python train.py --d_model=256 --head_dim=32 --attn_scale=0.177 --decay_shape="sqrt"
MLP neurons of a small language model. Each row is named by its layer, matrix (gate and up: input weights; down: output weights) and neuron, and shows model dimensions 64-159. Each number is 128 + 32 x the weight over its row's rms, rounded and kept within 0 to 255. Numbers have three digits each. A neuron's up and down rows have the sign that makes its largest values positive.
After each neuron's rows, "fires after" lists the tokens most often just before its 100 highest values on Wikipedia text that the model never trained on.

L2.gate42:159110130157221090155110152149120173092127103111147159072159113101116163152112099120159104076182114169149137132053104165171153100164065145082131097147077136056210131124102172173140121149181139150131093126135154137163110130136092144172116092151123066088147095109200117191146137106102124171
L2.up42:200164157141184100126107194147153101161100091187191153161146168103096128137147137150152115138189141128128142110020109115169166105164097117106124071087092136106125093173178111164105086139191147133142078127119163149184160096138160169118118124155132130154157154109179184139165205147175106066
L2.down42:157192193120167099165122175157162090092124091168122112126129177121081120111134172123109081117180138120136185162125096135138164127103123067168153151076133155136188065163150063131163093117148137093121070114130135087157105166094146173116077156140147116142160174094152143138151137126180122063
fires after: "the ", "The ", "- ", "| ", ": "

L9.gate435:174181207113132129130125184105093059094159123119145118172177106123129190087139101107126149130168097042115122197079112107154059042123073099113106189092139126130138153122135090119104087117101089184143148135135152134143148077197095160099101087135148172149097103085159144129130148127094099149
L9.up435:187132138118078082114149108134105133136120112096128155137106123090072115200143122154068165246146160107128140145146132121122160183129149101164143083087101153108137120155138149125135159119093153141196103097158152190111146130064173125152186222121100125175178129135191139104145136134127076129
L9.down435:114117112155073126123122154105125090182159087155116081156128118158140080069176104130148115096150161100163104098162189137164137122106134119118149114086107111141132116140148175140181095120086156123129115119102114149088193161154129118094139076078133139095158148099117160149083161114119159168
fires after: " ", "No", ". ", "(", "^{", "Rank "

L3.gate556:117148126121111103175186179137116095144107072119101120123163137070206118155092163103081183169120090116125176102069132096122126127175152129110142140113067218112125133170096124177094129161124103089166104145092156156126170116112115154164201112079199139158188137080119119103133147135143105152
L3.up556:130152156098122133114110108133098134157166091093138160099124141117120117197093184142148104134125095131156133087150141113130160147130069146131116102155186106168055125204183114178114118127105178178091140120132115167149146135161140117116171102124093097077156080136165144161121083137134086153
L3.down556:213067133105116093099117174138123126075122067117165107167089126081119141125104157183140133104146156118116098101123135156116198161181134124146130139090139116106164140173207079160124123122134160150138104146130153103154165106112106096157060122111113068091145096148116151135104145104158091134
fires after: "the ", "List ", "non", "The ", "number "

L2.gate127:102119092190162178148131155116149063162165161151138188226135180171142113114139149196168136134114101173100165152147152115108089155143140100149137130129148079152172123165135120167128068150182123116144116198124154073104116076115150110130206105144146116146159091101112117119123123122105107151
L2.up127:199153166142190143134125091102135179119123105129122229116175144088089086159112204059128153104145140113178140105153117127138123152112147179114146160130124077052151126131101106169155071191157141164117082189187117119088088074112165093151119105098158076199148122128122133139171060090129118102
L2.down127:132103124138123144104116121113137073105161099132098166154097147142098159138123143128108135089142152134134098126126197070133067181106157140107110066171145200139078147108126156080112168102116119086085131142122136136140149153169183099104105111088101168128076142126106213154126166190078133125
fires after: "| ", "==", "In ", "in ", "\n\n", "the "

L4.gate35:152127076136097114155119131186091092072171108136153171113113142148170128094065101133183115131122141167066108098180127090069162122129171171154150108052109103093123063148144157153143117145167105108138154136168101142117086109149166127059133149125093067141167080092164108110151072117141074119
L4.up35:123133141166168124081182153138083125109084146138165073160148154134090143101128150159119070149161110111153114100166103119125089164155157098121132159150132140116079168153117129136172149105162165206170144115172161157118172139124135155177126106062107100147087139174082212071117153139122187174
L4.down35:118068137128169159119154105096115124128144132113129090123106176172137127073131158153134127160173190113094142075106193172143168151082078097168182193083124097117144170174108099107124185135167142170062109121107119127139174095135135107117158118114207163144132146155079131129167141111181080134
fires after: "=", ")", "=="

L2.gate34:124143116095127084097117099091124091151117101112123141142105151084166099097151167120132179157100107149142187137165133084130146073178063132125179150136107100122094144154109154135166093051130207167171086136149170107131151054117176104126146059086139119133073129215170139113127158147138150120
L2.up34:136159127204111177137154080159119146094112133152076130132116124130095108169085193155126083064073130158094122074138144061165172046115127112114119156122087137126047105110139082134149127131151119110119099133085144157124138120140176098134168103075167136137090102146136128160121177107120108167
L2.down34:101139092159162132159163138200114173152129164113119121162163098118161135194127126060166155124179124113119105132165176186140105128113127105198198076095122099165143125128096163144194154118107157151118140175136124123150073116125144158140122158090140155077137080120130121076121116153155118095
fires after: "the ", "The "

L2.gate47:134218198124085142159146107169070187149144095096127165105147118115123188158110166173116109080146121153154161102143145144179172091123067139156108147122097137099152099098141108133114121116100141138133168120136180083232158185149116157114102074135196090122076165074156080190092165090144122125
L2.up47:173142104108179075091126145182094115075110132126122113182146128097178182078134179135150120111103225145139178101089136201101133093136103134135170114124145121059121167155123136142148153129171070162089106146138083044170149135120110158081094080093118161122098157127077098127124130112116098170
L2.down47:097131150098118148088134104167068149128156118082048183136142085152074168126120094115103112127138108135154115078054145135132167093149124124136134108158122101097093151052089101138210153147106171160072109134107134126143156140146133107155141127106206132111102133127120082092051137110101134156
fires after: "the ", "The "

L2.gate61:133156138095161107142163090138103133129125144130125054156133172139142167151126145184160123131144116146077126167164121137142174079134104084142160090170135136168134043136137158176171143179152148144183170168120183106153101085139133143138142118053158135171157117059184175149121049085171114155
L2.up61:150120136174189165143126074125115127084107134154146102110142105154132153183074141160140131075122103136090149091127077104107140118133208076114097166159132178118112118115192097098086076145204137127175130110150143128121143174087160148132147197093089122121098097078088063119151174123197074100
L2.down61:143109139140137142129139159136109173091055098065144077178123103179105135113115173122104087109116171126161142157163126135123134163084130104130124180108150149103136121114117132094089146181152148120144165097120135117034145147143149075169157132121129089160075093145136181053139130158198085104
fires after: "==", "===", "===="

L3.gate389:145147110124074131201072090171103143112101176162124189118132107106101086134151157111161171063169126092121138135138165101189145138127094098098138158099155150101193106166100118184130047124125094112129106099182103145114091130168144157090137081110115091144161054128091034101100057125116112149
L3.up389:076179090153136106170064108117128201110141144170103178131164165148116100102142151166154063129117136084086143122120159092179145083092103144087097110176137167138156175176104106101111142125085172107073072111137183133110123110102128141113165159105117171101091089144089134134074170090163122149
L3.down389:098116086124118123138115085082137091157174170094101144047146152188094180084099089181177131171092120110082084093086095135088132094069140093106111126119182191083112172157127121060134127130150138194095105170148129125142151110183098122108163103129142149165077141151119130128169125211162199143
fires after: "| ", "and ", "; ", "the ", "- ", ". "

L6.gate430:161144119103124136120125167059108142107182109133171077168119144128124107164112205153124081086095138103110132127163082155125113154121117138101135167054158135086085086217119043142164156178161166118088167134133093109178096092161091196131146095168118092145175133121159124187185123147105104124
L6.up430:104146187144104110112156106093104146092194126177114040118144123117103150141110125120093113084111059122111096159107136090139101141138084140104161127129138060116160123160111145188097149172152121172143074165162076162075108108103122163122074081112148136110122105106142127145156100140137180166
L6.down430:146101129141128130164204138138131129194119146163121104128123139130056120137113084120113120141132119136202162105120136130144060115172132132130154114176091091131156125201121096078128140130106162127123097081103125179094130110150147133092149128127126112098151144083129031144137156117174106155
fires after: "| ", "was ", "N", "L", "I", "is "

L3.gate29:184092153104174175147175156131138157162099110177222080098081128122168118133130164090098108181155111141086131138117174159136104128165114197175071112158149120123117131122073117135204078132114143090148195146143159146168114078082154151141120125054140132117145150142118114111137076151113104138
L3.up29:094066161155101136093108107087194097198111128102153124148164116153141123144106126092136091207148114100147120175125098086109136195138139147147115134109145101151114136164118138096117153101070126122124173069106201101138111125165146099178084099160120100083158137086127114083140092182073072106
L3.down29:110090133105119101095138154117142083125130161132049171120137115156081118162108133118108089108170141139142177143076091059131173179134118102084126169065135178130110092125075112081007124106116122165158069090139136135108143126135081128114155131120137115081159147146134101125105142104136155157
fires after: "8", "1", "9", "4", "6", "0"

L7.gate152:112112138157101138181132151098131126164132108107180139112156134089108108123094142117099176208179100101134142136122104136203046127126148129112086138122146136138154071140128103146128088095127170152117146191128141114147089144084101242146121081115100131132079093128110136101128169159161093142
L7.up152:109168130069165116170117126175040139232123088138135131100123122167156126114178106149133150152063156185116176125137086106130137136168146184093138140120147133162081090049140083160150124148125104130129168132144086167067201127155099126169141167118123130105142172083121140105061114146130092186
L7.down152:171095187134134141119142146103157110153152106180123116122091094090156114083139091129129130164135075103188131136124147112119140147141124146136137155104071169120144107137166067093116108173068106128046161211107117163093173092140124182173121113132096124114125172068147125117102121176161169158
fires after: "\n\n", "\n", ". ", "Rank ", " "

L7.gate210:180112108152117143142123101158130180119145174104129139153105126117112085146086139143095209088202137095135126143071083157107118112130142085152175092171092189141172132168114114133149112160093157062121159161136108121079131117089063177189135064063116109131136133105148147115175089132152127155
L7.up210:153135159092141122140123109126156161127181140165117158179137187123078090146122213137109094133122122068151121134122065108112093142147079105116098102103158089168106075209153079093196103067147171133129109148172145096139100134151106154147132083128153094119136121100156137153118103183156130101
L7.down210:132121124118161161152122141094114100176120078105108152142091097124162104079105147151175092115100155109148160136133171146104125121137109126139071118109176112172094120128110125092154106218160199110086131092145084105117128151122174106127125149090143112171120118084149132114106080142176156149
fires after: "). ", ": ", "- ", "==", ". ", ", "

L7.gate514:135056112119157123156139144155130157091111049147122118135117133142159113149151073113191132079106094152135158146134116081139157128186188036115092094119129096087137111172134106126187125122144101132174121149122092163139151166161114159121160095109156157067139130067149149171141077124134076150
L7.up514:073152153096129082063128142116102166194155110161121150155165117157159067125103117125177130131131097127095146131091160111182088086099130054136105157139136158114128080164085131115145168146133112122118156121127159121167201137114102113085154108112146154080139137066097118122165122089128166192
L7.down514:109169092123136147104086126144150139218125095132165083120104161088168069108113150137162068164134191155160142180094100151184138194096086107091082144175142082102094165163123116083161074110104112055114106118109148109122129116080128072068161111119138147150111145138095162136125214085155105169
fires after: "- ", "For", "\n\n", "Ch", ": ", "L"

L4.gate509:145160158120139108099131128091127141067119076070115117138064106093135132115155125103135112119162131135170100122150043068185145127145152158156132140115109148111141073127135121138138128161152112155157094170099094140184204084175127151137140108144117093113143077083143152116151122079166125105
L4.up509:109133156129132075095145152152172158112091118202089133165177081158147127167103112090158111076141131134134131168082093134102179111106144150145091082088196116096141122091120092132108088135101110119107078173161108193126068106118122124102171141134123121118146131107169106145150064062100145063
L4.down509:111164148140094133174128123134095136148103105094152116130171096130126116093162118094060063152105155136105183162125131114117102165159155126139120121098182146217084120112096168166147123154129167090127126176109151111149201134098128174139085129121100095125132149092087168059128072106144093099
fires after: "| ", "- ", "==", "W", "L", "S"

L4.gate683:112141131129120108079188156117088106112139116126078093135121114092096091171162132106080120154088100154164178118120046088125142110124118185120081177177096117106163111099083147132155147100063085119225118140165129169158150135118113128092081109129111067098141168100135085134111092075116102135
L4.up683:140161110101129178095157139117116173127166108159125157157138101099154068142133149097128104144139114116161130091113115129147100159095153126137102195153168142129148123155134131139132070104138107154188131163164212130202160128156163147117145095108091108134125082050169143192105128100168127102
L4.down683:110162094110150178151111159066164145139137156153158139119115098139187131127170147079131115101127104076115209156136108118146134108152166091148189120086158151138100070135151157147194055130137164171125169134093142141151129127093112177095105111173130081133158113117116144091172149089163117092
fires after: "| ", "- ", "=="

L7.gate183:086124097152157089140095139169186146109148132170113113146148120133133143082087150140171187101163131089099178106160124188180183163046177097156129125102183113173096134121115196127115129152204144121125140115161157145107133102125079112117161102171096160115155143106151158112157099104160085145
L7.up183:141121131100166114044133131139114145122111087087143148102110081120101112119137108156190200104117208169137105154102176171194159159128109151068055164169153135086135141191127149190090110142178150173056088180110140109128149171133123125115145133166071087117107071122138132086165139067188156053
L7.down183:146153109109107139144144152186157093171111163131128122101120157158157126166104170161076136138144081115070128155138105124145081088155148158143156131097112105095168113160106106166126182137175122094050106120136146084094187106105068157088135128118154097091182110177143102099131148166130097117
fires after: "==", "===", ":"

L9.gate696:139118140090168108123166080109178153158124093094150143092093132144131113115069170159075100154144081142136183093162145061187112152133177152119158083148114110145119104123114190149127116167115159168148147163155075096136151124090092148128085109138122054054125082067182132128132165111111168115
L9.up696:143161192094160089175118111104084143117085119087104144076127194144146143160138161144122133122147138119147183136175088096139050133118104109118085076094114128118078134112140108075092127175097119130194085099103131140117072121168091141111169092158141076127185123123159118099072140208120128154
L9.down696:150102120179129117148132135125073171139135106113157088166111143191139159183137114088204119093138074152138123184107131127137165158171118149078104078111199151096111195092111182157130131183151156141125092186049120132095125138068195129162125136116068123133124148046128156111114089119146079186
fires after: "\n", "| ", "|---|---|---|---", "- ", "100"

L2.gate568:117181144113183091120117135137068125209096133086158154139101191153114121098114129095159183086109119165142176108095100128110189129172139144080151141100090127113092105134151051156170092085140166171161127142073194145176159099074100135190169119115174130131126116147161059099131193106169108115
L2.up568:097140125116158129138146134197152201099177124086136112107146135111166090099104140179092115119119133141154154136115123177106123133154053144162101177134148050084117098016155122169128141157133121145150103116101056123095138188066127154127123137148080096163123110123123133208096152152048122136
L2.down568:107170129087170114175075136111049111111122113071182124158082177141139130141137106074101214095147151141194163154125161119122167170135092122101100134040091067096118080124147102167190082106165138169156134177111102151161127098109088134136167141120176077106140081136124104109115132112064107109
fires after: "the ", "The "